{
  "head_dim": 32,
  "bias": "all",
  "learning_rate": 0.00647,
  "lr_mult_o": 0.719,
  "decay_shape": "pow"
}
MLP neurons of a small language model. Each row is named by its layer, matrix (up: input weights; down: output weights) and neuron, and shows model dimensions 0-159. Each number is 128 + 24 x the weight over its row's rms, rounded and kept within 0 to 255. Numbers have three digits each.
After each neuron's rows, "fires after" lists the tokens most often just before its 100 highest values on Wikipedia text that the model never trained on.

L5.up145:114113134082142112109149085107174124067116180162098097092156136131167147100149159095120147143143145105148162104124169140109157183125099120135124123118136169154136140169103139129160106101113130116143086129160137098101101105115117122157126150139137114103151117166149143131105154159138122103124130100170151144127123103137170141124119120128101133112097148107119104124111152132121138111148114135106146111116134083091114148092111131157110130132096097086157198122120119168126115181132132
L5.down145:117138160161122093068107096127166130140140130146117041086139128109112113082171138126165124161160160100113127146134134121141169150109127148128118136131105118139092142145116110146182155133134116134118164156139103128161138097122135129128160121155102088139128119131119144106121113157144105111110109111141101145104130095136147103072137122150131121125139123131106078162179141101126097097136145120096152190089146137126146131142137130156084158092130146159126097111124131144098098155160134
fires after: ".\n\n", "\n", ").\n\n", "-", ")\n"

L5.up215:107092127140063156095151140122119124124133164114102116122142188121123113087127144159121122120112177132136110122105119140126100115110155120099171183144150141146116141135141130149121109171130097141089135151126099151144128149108092104135107153142153131118180171140136143116089157135093138124051124136132159133184141128152131131112120128158135123114111141086113108136116109156131109118106100122083146123118138092138117087166126157152132134147105145093111142098120127070151129189141101
L5.down215:137075137177123133123148123152136089114107114125112116122131156098121115133088155137087132162091171108109105147115109103141128134136127146134125132156103145120166118130111152103169122154089139126087119160154074126135075106120088143145129164096126137124130136134130170133167114098095127123139104150104137112141146102143114163194165125146114091102127132122128155154116135131156113081106104107133140150126101120120155135153123123123109074114131131171194173140123168078138164145113122
fires after: " S", " M", " J", " C", ".S", " St"

L7.up609:138107149074115163152124124156127139132107136120104137170181137105129138118097125111106133130079128102143128155142102124128140086116172119106126115137139131199181140109088136098151120158118101142147135117081115109069117146108087089126132122135116156120134155167147117167121110134138143171148159158133184112149143111132144102121177174134145110110113144141148139126078102105109086123140128143135179127123118130108130085139114097143147149107162108139121094111127158088127120121144106
L7.down609:108122127132138121088077140093153142125122162079130157148088106146135150090088107121148110140129090103120110109113139113140140160178098108161114089115141119063126151169109114131105136128118110130119145120107124133175162113132151111127142137092142105141167078134158110143158132160136162141144098136132129166164184112137118148081120110130135134123126121149131168133187171114130131126152127126087092178155130129111121115147137171138127094127116119114117162149130131137148115116066105
fires after: ",", " ", "-", " ("

L3.up265:105096151137139112163095098123133134109143173149148165126117117145124140110146136133133102123132134170093095123109131181151121119120191159136142150125127114105130107112148132102124116142151175145170119096116153135088156124046094107142145138162133101093145111102167114140110140146081134155089141164135097139144094084140125130158117112123113148107094128099067161093146127131133126126144131132123148136128116115124133095115108124085130123110161171166106138173114152146124081119144153
L3.down265:129104124126124138119137113160101104100152153113098115146104125107128136100138150099140123104139172116179134155113126126149163072165104135106089130146123120098124116163138146113166130129111133169148144189110081120123177126148074117108107100143113128122152103140158141095125114158089175117073102150170091122166114117141135137143164077081117128118114112120128167107138177114135160121138118148131110149143124088167124135110115090124123115143149091151138116183144114116135138150125142
fires after: " ", "|", "5", " ("

L3.up305:133144138109161177132106126108118116138121137094108136135151113130119148183094125132128129121122142126136084125144129092111114187116075117095118135103154121130134116055135154136129148100132123090141100148141109161142112155138111132124128107146138160135138111133126110153094174110113092123106154116091133189148143122127132143099105111095124122138106106122156144178118116144142136143107092143149111087116098109148159137149138110115170119104119115091179172175119100081124162142178173
L3.down305:122116161134121144116110147140174118087090119119118159101119179100159119161145097111144127121118149135132168139144127141111117129101143138079083141166153142069145108079180094105100146111123136113143100141096126138178094138110082137138097122137163155106108155132117137115113156130132129125172158145112121135122125139123168155094092162123133173114125107123137136213133126119139108120078116140122135136091116106142131147149139141114114089116126141157122113114097114126177107124102165
fires after: ","

L3.up147:100145165136146133132135110128117136106106152126123121123149111160125146145146154119138126121154117187121129107133089089137110116111139120159101142092085153127164112118160105097108147132117156180147080106139145092097147151091136092116127130119165125076123141146185118110123121130089127140117156166130104147107111150126111134136147098145140156134112127103146143119125138085122084123148190090172154172119096086153141112124145121073144105131181127131098133125158121135151072160135130
L3.down147:113110145096139144120141160147141121142142186089104089122145089167088146129148165142140098139139146129158115146132116104110176083125109124133130067136125105110134149139118110126158132148098136090145113133133111140152137128184095104102139120145153124140136133155158166109151167128114092138115119131116157077158081113143126094154121097119130129151113133156101147180076159097115167082167165123130104144154141091148125092161110116101100117132120145117135126129110171128142153102104129
fires after: " ", " |"

L7.up425:154138150152159117115091159086088150150123110143167086128117108118135142122167107172101111176130100130165123099165130077124130109148096131123126152095186130109118156130105133140064151176125119154108169136136103139137141154136150150100146086122145123104116194072126129122103118127110105130148129147158109084123113076134068149109135142121098143113151131121101119149080139121123100117103122133126140141136144140135140123114163132144103124117112142139129180143108124143103149163137126
L7.down425:101135137101191166155066141142099112124164156166114072111115129150104119118101096119140116139119105127161129137141127121160120134130112163126089120085188134157136163106148151176122116156094142103107129149144135134146110122115159125109134136121141103111163104130101137092132100143156119141103141155080171115107118128126137172095167107140127095123123120105121172159137147114147095117104147128122117187094125107116130134148191142132133111103115143129112146144143131114104108107068147
fires after: " as", " was", " appointed", " a", " and"

L11.up360:115082098159104154169132136169135168080138117165143141159137130116132148136114158150128105104159113130148125121125144150110096140147165170099090129121138149163104126147107170110107163125155168085126135117105089119150154143160152115084143155120171138168125138132120109150144151110105109100105164115097167113124119114126069135125123108137162116142080154138106126114110153175101129125115122096127116106109121084065130130123107134153104132140139103149122115130107176078142144143098126
L11.down360:104120109123144112096100137125153103155112139092142079104155125133121125119128123152062128170109136110076146107104114172133171154059143149114135145146123127132177130136133126111161155159111106112124105099121130137132126101111161183129133127147129105139165112158121143109146121143123151079073117101120104114158121110134141116101111118113162130164131129118108102184163098144141137138149103164166096098157148147144092132141138185112138104126136117169112105140114094133136099114162106
fires after: "1", " the", " in", " ("

L4.up601:137104122126105140090126129157136088158116155114110154146134133161143168150077147149120133153068134099161142144129149153110200139102125081114155127114124087147093091159140148095113097114117145090127135154105149145092144151118084107135123130121149145132107114120161117121139083139152143113155162096127146104122148122132136139135128152116122116131184137187134136128110105170121151125158101140123130077127127114133154092097134085133112132154122089094180139165092142108106110153117122
L4.down601:116197135174141128091146167146126111159148124185164154121133123145136112174158099100115141127159091096139156103106096137112079126115122172124130088119095141085153095130147114146138128076140150167104135126144115173115181114134117123105138108167105127149125137116157114126117111102139105133121166105112106135130104123104138114074132149108128107127112167100131147113151124111163135114168145119121111111132114144138138107148160111121111142098118175150105106165119103168134069145141136
fires after: "\n", " it", " there", ")\n", " which", "-"

L10.up146:110154139107110099124137142123159157127164118095130112129190150099133140116122161166132166164109156129156119122113132092157128109159105112110122144131174186101138150106116104116151170142136142158102131113149128120120133096084091132121139104134116166088142098120116154128143147128152145130070155125115160176091117139077109105140165137149137104132089155141117140150098090083111122119122109137120091134113143100114138112161146091136152109171134136148099129115115158071107094149159143
L10.down146:108135146124126118115114097124135117105122141115114137131098104098127072105125113131098118135135120093126156154131111120122116191136103159168115130128127099065154102150134120139104128153117142129170154117119134119142102132149185112136125141161123136154103145118141101090149110158116145144145173115133141083171158104165128104135126119111180092148145121125081118102104176110095158077144111142125171172168142110136151143093158139131129118105094138160141149117162102152121147068124158
fires after: " Al", ",", " al", " M", " Har"

L5.up279:145131115104092139126122107108099132113147118125157129149107135114190168112088128149092169127152120116098151146153149173108097117136133115100120183122148096148158147121119102109144112187151115136153091124076083158118106125114089162103130151136108150090149104163142135149110119115126171141117164080099144136116136130136154137141162132129110136117134174150099139140119098087143118112088134113164137156122120092102164148144129091162087125155137163120096095111110139121155095115116127
L5.down279:083115132094145134140085127139098123148146110135151095186121147142132155115136120120149120150104151150143138158157132106121144167141161125110162128110119121123102120127150179098114121136141141100115150081124119145128160126122159100123129133121115155102125126161108137139132112096113117121141124132144146114097091119141116115089093160093144131143131077106123172117163124093167118094193100114122126143128108133164143151170142061133137093112109124220116153146171093121116134095131135
fires after: " ", ",", " |"

L5.up326:149103117133109128109177168132143135094115143186122134185132138131105114142128105132117143129126115118129128131089105081097084113112158102061180161151193131133120174125167102125151117107105103128131170123182111158150112130123102140136109142113142143120109128163150153123107135146091142116118125145148154107148089104145147116095082120116127142142133137122149103159108134143152098120109143100115128164118149114146139042104127121108126108131098165116138135115152111101131164105131130
L5.down326:149166149101145109155115143125165150107171086117142110155135159136110117116106109086117163161126110092136100134099104120162121137129130129112158132127129125078125123108117143118102123133137137125118137153164132136143104166144131139129129170079145143117140128142151145116113157106135120095115069160166154097097109122158119126116141158066127125131184148131135085147053108105112132114130082136109109167104128146154165145134108151102114087122110129142160151110153166105148171117092160
fires after: ".S", " Women", " St", " men", " Lt", " women"

L10.up471:111143082122149166166123113135149161126174125088130119152145141107132152176111122130108151117141115120136129151123099115119130078182132151120113110130144107165101082151130124106126140126125153137114123159091130149107124103130084117127135124114128130135169140119125122109115146090138136145110146114093142136141107148113181119143177125118107138082136156083149111166145146091177191110142144143150157120132146099080151101137105080129082119121139124099084139129105116069165087149122111
L10.down471:148094121103117088124111103141137157150125091149139133094120116117129142149112097166162183115100114141180106119115139142122079116120134146132143110116088173090133127118146121118074116137113124126169123085148146145165162115128137129134116142137151112136108151133090119129148128147086134088157103119129108113111084107179105133135083112083130140164171112187118191077126150135109135179131094138123143122112131154117122131105137085165153105154111130121111153158151146153118124142123131
fires after: ",", " ", "),", " M", " Al"

L5.up313:147159122139100067130129122136163132119146160081143141142146186120162164161139115124077104134149129137118124111087094157105134130087099124133129127143172108089109129128097127105134132178146112132106105108125127111147137178126160114152103106104104127130144139160101154125130114128096139189148122147106171138128146141109107098092101134156158096116141108124131150111091194103141118116116152127111139118072110147127141125091134153112180156097094109138111125097141126150137127159126166
L5.down313:141136117141159087145087139068114121123125163140183148126124131138101165126110128113116110123130156108073093156155150141115126145110113094112139131190145145137097134152114180124107123103149102125166115133115118133140092164112121131135120150148145161146135094130147138122148133124089118137106176127109135132111110130119110134112158136129150100121185146131145113112164174120105105093154182145129119093077151125121145110120174104112081165137128137090119097113112098121126135134069170
fires after: " the", " The", " his"

L4.up468:137136104132102146158098153117138155105094156156134162159167149127131101125146127123106109157141132100157146158111161129123120079136149139112148145101087145118109128115125137124094124117090109131149118156083142091117126121136091133130199148164162105160084152090138118133129137120118114073077107093168156108101139141110172091142129146139109129136162172177134165121135126115111133108075129136151114146149165131092133128126114137118146137127075127101177112149112142108100163139121118
L4.down468:131119136152120125145136130127109114098090071151164136136114140141143086115105111115118126110150116156139115146073124104138103150113125112128126114139091164173152140091110124164144115144100139072132104100132122116158150129090129147108113177141136146134143144181093136087100124128132112078123088159122116129157162152140135145139132171098096153099074169128136129151091125103111126112136130138099121148114129134188110187136163109129158113097168123165110187136122130121141105122121120
fires after: " (", "\n", " \"", ".\n\n", "\n\n"

L6.up584:131164151141155075117145153123135117128115076138132149158121104132118167101141129089085124110111106134140104136112139096152169130099094151160118114121156129118118097106143116106100156126122101099149120091088138163196141155117140119159104127133154134118109125113128132123152096129155135156069086141116123122164117140122122128103104148125122123144142159126101128149133117091091132133148120140084140104145097205104146134077137153145144133133063137132134142179135154178097129135108123
L6.down584:115137107116170168072101116122095134086155166117184121136120107110122154080117121139132138144100115092075124123162163161095144082121144141097108117114167100137132128150135168137155141110071118095109115136118107133155145142136115126114149148141172159150143153128159108132125143132130155115122111131136171180124163093096148175147135141137129112123088106117126106060138132127141124130140144130080134097104143112097141146143085144145143117137113077123139153142135105129103143140167141
fires after: "0", "9", "8", "1", " the", "2"

L5.up70:127118156088135126162125145116055132154071148122155117123169112088122115116164127118126119136127128149125114131084138097115132126100128130189136121152151132122091139134151143080134078123166088102133136094167139122126158155137165120125157125148091111164142185143144095101149112121129115119128139132166119163121132118094142115101118155138121102122097147144149124167097074129162184097113139141147122136111137108103143156120131135155127090141114148102121115109084139095150171133164150
L5.down70:085101123181169130100109157102098125135109102179155122117107131146132097068125123182136095182166121106117128153139143117157111111123159092116126158132138123119111150169079100120122142136149105151094134118177114168133139165152145125144148119156087140120123128138142157112090157082151148125091141110124116136119085106136099114144131143076113136076142128154080142120108121131128117125131140149098133154126115116131107142125113137088123145088142105125111104138169152125139180166132128
fires after: " the", "===\n\n", "\n", " ==\n\n", " ===\n\n", ".\n\n"

L5.up636:082125147123054134136115123148120143143132110143149113120135126119112136086149127125135106108172132111132143091137146131120142111135156125148125126152124076121158155118134113091158130166176125156182151165129174145129151130097094084120133141135146150120149108136134099126124144110104101140101152156119121163103093118137103081149139145152150142144135090125132139084117136146155095117136153180146154144157086112147131087129119118090153143085131092135157143146123117062142061154118122
L5.down636:127118121120133132082150113138104175121118116098123053128133090144143105109160149135092117106137137112132117140080110098100088129124122134112099091130082138131110137169160140122143145089136162123132155127136171094143152105130135126122182134162137133155145111145135117116146112121094134096127126158112145092161120123126130133146136073125135119105142104130129178128183147123141134109166161112122140162148120072126102145142129104126176102088116148160103136109171158105178169127114168
fires after: " ", "–", " ("

L8.up346:136130125113059184131134123117164163127160089116111114117117090113110117114123143108114155092105132119139104090113096125100152121153155077105153132106123127129104138093130155132127120092116141156148151139090096142147172124150123093165136122120116146120176125175139153138127155152168108120097117128119130112113162128119132134128162121132140151127107127095121125144117131150183166112188116148122129162098163121096138113121122109152151180120131171160137066151119134069120137156117100
L8.down346:189139096142133144128149109117164131120092111100091122094126126123128134122117085150168077169105132109155113121127103184133140159128150138113105131161127123139109159124158131150108125137126133113131076140147121153123100138107119150131123122148147128110134164113144059125125137137136076139174131151126137121112071151150149105130101213142106109122137171125107145112118111139142146126136110129104091124138117128108122103126103139131108135126159099137196117109069158148163102162151114
fires after: " ", "–", " Al", " of"

L6.up86:138168149118084088148123178109144126113121155092149103120144158137165168134169119089110085108201134155156116090140121144114157105132069143113135152120117121120131132128125130109156113164141102111129106104130102161165106148126172142099089111112128155125104094124115176116129132139125116145118140145119109114140152106136103142131146109133153106143154083131112149136054112103115119163107145157135135063104102129115167105121176141145110133102118124113150129146116124128167119161149137
L6.down86:132116125121111092087082098079121139132124155104133134097117191120134114134122156109132108137126171100134143138105166094130124124103127143132157108131162107076141171076140140113159139119107108133149093121164101108171157153150148119161147106126173159118120103144120173142102126110109124149124136128109144130166156134117123128150155135108110109146119147166113166127101119124130100108160135147124050130118107095140121154113138163092126165142132183085129136106116123079102100140149155
fires after: " the", " The", "the", "The"

L10.up13:109101132107154169159137099122123121153130138128129120130151140145116170110111131145109122151129094099142113146066112132055181171136112134104136112099128154114102098116122129098146095086116119116124136149123126110121097122106149127165132165092117143124156129157158137117113113095123124088161167149162201146159122142110140092120100118140129106154139144144172147115132126136116140115155117134129148168062128124055146150140103109092117124134150137100138153136111136125164163167139122
L10.down13:159136126105120147101122177153138141166111117111092122106104131137129170159177092118143162108136162097118149146157126067163147108122172175166132146109125098119153133117136088137112139105118105097127090173140117131137133151162134124161162115180115112111124134102086144149127124151110115109116136124103159123102131110130131149096130132056086149140113099151091101146139168090109107128152135115125122090135108100131137156162113117136108144097180099156108122136146155124097140151140123
fires after: "|", "\n", ")\n"

L5.up360:136135092111120106118171107142169159077121092131109139183158121090152093157133110113147136129092119117119128120105104124133103107105150150108115102106116106121122129155224102105135159108110132109149092117117121134161123103191147132134099089103105162143161104093138102133166135127113115093101115139144159120154158096099124114126168121114167165146114109139117122143093137095155129144125108133136168148108108117174116128117129191132137128113132120158125140125147156134110154151153110
L5.down360:159126099111167112084114158141178100144148149128159104123135133116128106101085076115118148143133086092139168142096131118169103135172120132129114116160136096069121101126143125170126165152090115111148123161136103101118138121095133134112140147128143116148167098135153078103114120118105140094187142138129111133120099132144147127126146134167120089116141151146110145153162100094143092157131114156153099154133134159161098138126102189127116110110161149173107119116127104137147099112123124
fires after: " New", " the", " San", ",", " Som", " Los"

L10.up86:114154111108108111064128098168119122097167121131124138123145156197137117131109102105136115185128160137160145137155139107142125117096146148121123117102181097131139112152148099117153114066124117095156129159072103138126126128169109135173130134132121104161157111104150110125166114112123098106073127126114138079150136099161150111146125124126161124147091133144121135126113062105136160112114091149142141138138117113161144150108111101092109148153160149159110150123151141124126111136137090
L10.down86:098130069128143154158101129138129141126119141143147102120124120132139141133134137096116126111150183143096136110114154087119136160092124131107110129099178086156165180165149148159151154143122157080164116162135127160084150114132123141138095157106136083140113124101132137150134126138126147118122164142120103116167094140144150095084114112105133121120104141127149104088138117128117149121152122141101133125089094097066166153143142092105103164166110106143105138099162104130161109115178122
fires after: "1", ",", "2", "0", " New", " in"

L7.up111:131132132074118090163087125121114163121129148073121097119135143139139120128125129133132154124106159120127109144136091114108194105144152150117117165148159125140106126086156151117133124109135143109144157147130118140108112109188142083099132143105121116113143140161095118126123151095115140155078103133117132156123194178158171127147107132126144116109111120114115134184129132119162103122114126102166125092132113082115105169155113134153096160166139137120114162139116112069108102150143091
L7.down111:154138137131154170111110139165129115150177096107157119119110151094156126136128166130134172095114149160158100130109135092125121115122130118158150109076135118043146131087099090146109095151180136135128121078116138125118127164096115157144124156142117129107085161112146143157106156135102108116125160107155133173095100148067129154142140135132111121155150132152125162121122119121110134141102125115096125121093159144121146089138148108116165135151076131157144113144110159139127142143145098
fires after: ",", "8", "2"

L7.up394:116125149087145104130123127084136137122116096114117085165153130130106187145106093124177132173142123115130103149142152083115119103137152114130133137109162131108103142140126162097147120193129103105173132101096073139131123120108140180117141172122083155112118143120135141118073113095142131157141106129088142163115133122163142122182140084133112102131172114101108128132132140166133127136140135134128102122098141142099087162139156115130124087152141125138115175121142123111111144131157079
L7.down394:139130065131116143132136095145123132139166154143122143140097126121138138116110106139143176151127139146133167115105115124155150117126166083134100114107138109131125130135177154078139081100131130128126126150128144106103132116173117146127158113111137104103098149134062134092145123102121157159181200143136120084096145116134152180148111142153104096182153119151096122145106122132147129142123110106115143121099108117130142093114128095111115132100140081141100166175118089125117175138119143
fires after: "|", "-", "===", " List", "=="

L7.up433:123161148136145122122119136102123122111107169118124107124179168187156200153115112128106140180163118137127126126145114091170099118130157106176071098110108147107156107138083165078119113134149115184151108133120082107129116132129119152121121155114115156171126137117142112156094098156114121110125107106124135147110138095137089139150159114139143113124163127118117121143126136152126139097078136128124106119119170116112096170121121139109163130142118110082091120170099142143103126119139108
L7.down433:131173096144128087147051159149111155161127144127119141146119127178143131089113102129121179136167101115114126131129142142130106114115115138118104148131107085128125174134116116129093138121104129130144087132121187122116104141120119165102152147074123117174113111111100120084090112128125139121091125107124179084126167117105171172126119104129147170127155104125120137140083103134126161152132131165140095115143131117107094159132117106107151155107186105116117131145118119137148146142130163
fires after: " |", "-", "2", "6", " (", "==="

L8.up486:119174174145135154101137156148086072086146098171138150118115116110151159114140134122064129169106140107163114173129162124130121139122067100097172129131095101125136099149170167099149087129121131109097117162123160105095133139120120130143120163082127143110129114110092129149125119126092124145110126126155149112116131122143145160113131147124177161127122137154118108094174124120113149114138133154134156137136151091107141132127132125150137099163142120113130131109089087108108122145062139
L8.down486:145177165153146122139160116161118102171118107116111125150131146116131128106122102129123119171108117143136152129143112124136092097159136130126143113145110156080113101176088152129119124132139151111087093117165113116095106150100129114136163163129145082094106103132111150112126134130146112205165095121129152145129128127125146173099128161106178165147143096098086140134154116133157122114111126123085108138152153087135144096150118113107113113117186131100130137099092099117124124134072154
fires after: " is", " was", " became", " also"

L8.up508:108152047132176108086111130149155135123102139116141151151128141117172104096109124126144105128140134122165138142118149117190112147157088126123138107138160104121137135101123169156099124101158108125130122107082145127163149156113161094156146147124106117142120145153130136154121133124139167138103062133151159120141136129106160105112087090117117109125135138151087137138150154115159116108133089178152136117174127149131123111081142113097110152126087156096109098169152125165114138107120131
L8.down508:162139153127127169159070114122084091169135134129164146161119125084119102121135132135095142078175167128151123112127122126110166129127151125116120131121150126164110105152126122061127126080140104164127138139109125163132107110135100131105092171126107123100143118145133131117150131147111131119099186139104126128097130110128156129183133083103108121106104116109159139104131122144170103146117162071136123151137158131151153120210129146095116106124085101160118116117129148134126127127116131
fires after: "0", "4", "7", "6", "1"

L6.up438:139106124129137136126134116091132124112178108169160123122091127124147181122120133144140106175108130162156097134144125089135123143104109132122133147147181150075155121083146147153140117111098103146164133123101158127151087110151120120135113137111113142151164148164121115111132127146140098104149123147154112130104184093115136134080116085146155139094081138145124110148151121075075150095116138143121085102138162097105113148137125142114152114152132105177124126130121110181098089101119157
L6.down438:107173126136110150127123148128136088162136141126138121165100157118094082077092145140101112113134141147155139152096121149103160084126141113151076105147109146115110141101106126131149093147140141147148137126118164110130135125098143131132140104143129110079126122121159146097159114118141128204109119128147180074143122133104081140151090164090169107138148097159127171093130115163126106151112117109110115138131134123147106136141137141146101119092145135084093144106098138134182117161115150
fires after: " was", " is", " were", "6", " are"

L7.up239:142135134111131171165140104127130200111140161112142136137128168121152122105153108114100135095129151177135132137117111134104161123133125141109157122119106098113114129133137153104115139106134070089130134122111120134131132130149140113103156159146107153122107171142161097119088132091123113134057099077151139131111141120103101133125130157101112104121140174143125143137106176157164140128096105116158112129137129075074134142094091166153095166143138140153120116131088113126165137166089154
L7.down239:108086121167119118122092139137137145123131109144153160103120123131127197181126141118096117143125095101149142124139135111162133156060121156180141091113109133077152068116116115152095112133127147120101104147127137142158131187146133163115138146114140119119120138101120141138125154134151118090163100103126175131082070089117153180154134149076087127093157111138113157120175131134132156124122124138098107114146136145155139110125144139105127110141148128111137141145110114132122153152153129
fires after: ",", " (", " a", " the", " \"", " and"

L6.up79:127128114101146078108149109138123114143155089110115138131156125150125134147080164107114181126170103065143152116128101129132086141128198108165145147131162111149136114126118136117129135113176170120146082099129133127113172080127106155140121104137138102125138079149170162096160116121142134114150111080125146071148116110117163149133159136134113120161115135150114109122119096117161163112131111161139166135119136116130135146129170083111123129124143099081098127091123111138124152147110121
L6.down79:100127142128123158187128124120102142146077120175150112124138139142133167163132123145112130147108088137140123140109117130146123129170159120098072130121096117092086106118142132143100135108123129140109155098152113106118124126143166143095123121151116178139128179128125156130091166133166112142082104134119167159140120153147059116152105136081094130142162136133109098117132102124111088135176138122126139077128125115148086121108104138164140141171094157131117133107080115150097121133155139
fires after: " ", "°N", "°", ",", "8", "0"

L3.up460:095144123143095156139098076109103117133127112146154111148138122143113151181100118121089152138143128137117095135187107135135127123113178074095120115091074144141109144083159093131152165106146125145152115126161150116119135138142162132108157088143151117084141128145135106128173118146120122115126114131099134134117115122129114098148125108133151176142100167132129132164106120111119114100080167127136150181175127097147117116103167158135161133173127143132118124151126093129135096179091120
L3.down460:148145106126123142086094146159137131116142145059121138134092135125131099134149145141167098122160135146144155138130106129192103111112124143170108099106103110130142148066132154103135161127131140140111138153142094138133148158117098114095126167128129152126111108123139091105134125099120111160153144110127111124144080134167139091101117120110138124142144148125137097076059131092123103073127164137138162182144099142147150194125101134114156158108129180129144121114145131140132139113128141
fires after: " |", " "

L11.up65:119135140105171169116137101156139140145157162112090104145103130141100127181110156099099105142099117125163098074112120115143115126099084112109174115125138148139147133131082157157127133164110089112130086118121109141128148135089082117114106139131104162111125122157148134135108118094150123170097140103129099146147155124125131116150108086146105123154120138136161162101087156153127120094138179149141126117127151108158128130087105126130117135199124094116119130151135081168164121157150128
L11.down65:140136166178167104118091154108123144128134132173097109117098121148113118105141127147126125123146116118158154142094119180128130129123059081163152133129161110088146141150117097162161134135174139191152117134105115191133134126129111122110121122106109133097133089139132087120131103080135119177121133164147131152122153143143158084170130112133106127117110116127077112127108134142125171146152152141105083126125139137096120116115154124121126119054135132117085113108147130130140153134112143
fires after: " |", "-", ":", ",", " the", " of"

L3.up183:098129163097144118137085120118132124098130145131132145136131137124162125128136130076138120150122160094107168118137153112107134127094177134124156121102112134124126071162134149109150100152150182145184080087163134149086111145062123152123086125154137163112140097109144122153112108129079114121104159101139138137108127136131099156150142116146133158152178130095145138100151143101142120104147141117151146166094123101149157170126086112116112142141154122131103163115141102085117118140116093
L3.down183:127183155131147106136107132153159110131109149109108144140156095142121169101112095133107118117186110122154176156101086155157110140123136138137119123140137088098120178200096114149153142167156112107135154131110132124132105120149109124120154121166107145100160136152144135143098133111093143124108156103165100127119117132136151102139153125110126104143132147121081111108166152153090132128168126079127076092159118114120162126124131076109123108115142133150139151128112111102145091152070109
fires after: " |", " the", " a"

L10.up129:131107100105076124120156169157078137117125133104125139128122145085133164101105108110113134143142140149146122088133131090190121080150112124131149103179113102146140128160131129121181133112133147151122148173111148113118140100112161150171126169064181147134119101125097137153113126130122113139118106138181158152133090146158151139140137099105160118142107115101114135111094135106148136108150140099111136127167164095136124100133138120080116123117131095128131127142130142125090093157111184
L10.down129:164111109154140132081141127161124150162155129113085144158091122118114103094114156148124153121145149178103074140123120121122132146159134129138164100145095107112099077116108114109132136114159157111120132142125129091113137123132094192147130158110161134116144094103122163100116141128085115120150148126110141150104144107075135186077138144124104139133113096148126144139143121108115149139193176149120123175129132154143104106169096124068138118146130120138120109127093134104147151120111127
fires after: " is", " to", " was", " It", " are", " has"

L6.up532:128130079100132155132099158139132151098109170121132124135136126126128142155114124166111089126111129048112139142080136136087172108119136085127150139123133142105062146137130143122146109129124099142099139144132145148147154114145109158158088137161126170118158134104119143150128163108136136132139109160112145129153144091158142161132106109094111124161151148143150154064077084117156124135111135126097122131080123140120139088144124112106155099108110109151178153169138151121166145152100122
L6.down532:125112121122116145163168099128139138137119128147099099121145171146116108104142141130136139113128128123091096123108119140083155127165144158113146138107142129173125194112114149118084143108122151123136128155118149144123145127095157126080114102112151105103143140163103120130112136124111124147147096146150147083103130120163163143104111108144141162162078087113087092163131130130123155132107149102121123160100127166073193148179116103120103148065108114099119124163160138114106155106148118
fires after: " the", "|", " The", " N"

L7.up202:115101120139102155151105127170110180167110151145139145113127181145126125109144121165074132142133154155138113086101168157091097150104129095124140099107107076124152157112125092122128094118131117100137116110115127161112122193137145137101125195143139149110098153128153120116107109151140147124084127150156154105112157139131094126141120168145123142124155177118137138117136133112140094126092141138109115073119137144118114173119109148131076122105145145133117135163110119156145111080096151
L7.down202:147123114084095085117117131100113116131117106122131114099138135152135147146102108100159129176114107108129160102151153105140158174112109167171120151116162123166147105166165128111125122112067127106123146142122123144130131117098152144132143077158111151130154157122134092069128157103140118076171148150120129090126133115101161128062150140102117121138095150143120085127104125164130106128140090097138134161142112092147138117143119138141127155096132161154129132083111133149145141185144128
fires after: " |", " was", " and", "===", " ("

L7.up163:149127129079133123136134096129099174139140117112146112121103129102112147142154120135152104119140155118107167111160119075091158164105089138113133089144194148139119111137063123138125125109159105104113132112119125135212131141132137113084117077131163119121137171111121152111117113109098133156117114139118104122139170125128111144113146112101187115113179119139141123106152157121088159078125132097160145162115134172131122132139132163134129128128153107122128120165125070126113127112144142
L7.down163:129119147132146113125152120109128099100139089160133119104133150146162156181134120123108157172118141088121179105160108096070119140130114162119156131164105153141125159105120103138115161133132147093132093106175142137134135103108125107167126155077122117072142130143147074114141139157136122188158107120115164125135120126158108165127146120130135151088163124119110122148104142099156098139153123099123106090113138106121119114102117098158127115108127143148098172127134108091174118129121184
fires after: " as", " the", " a", " was", " an", " is"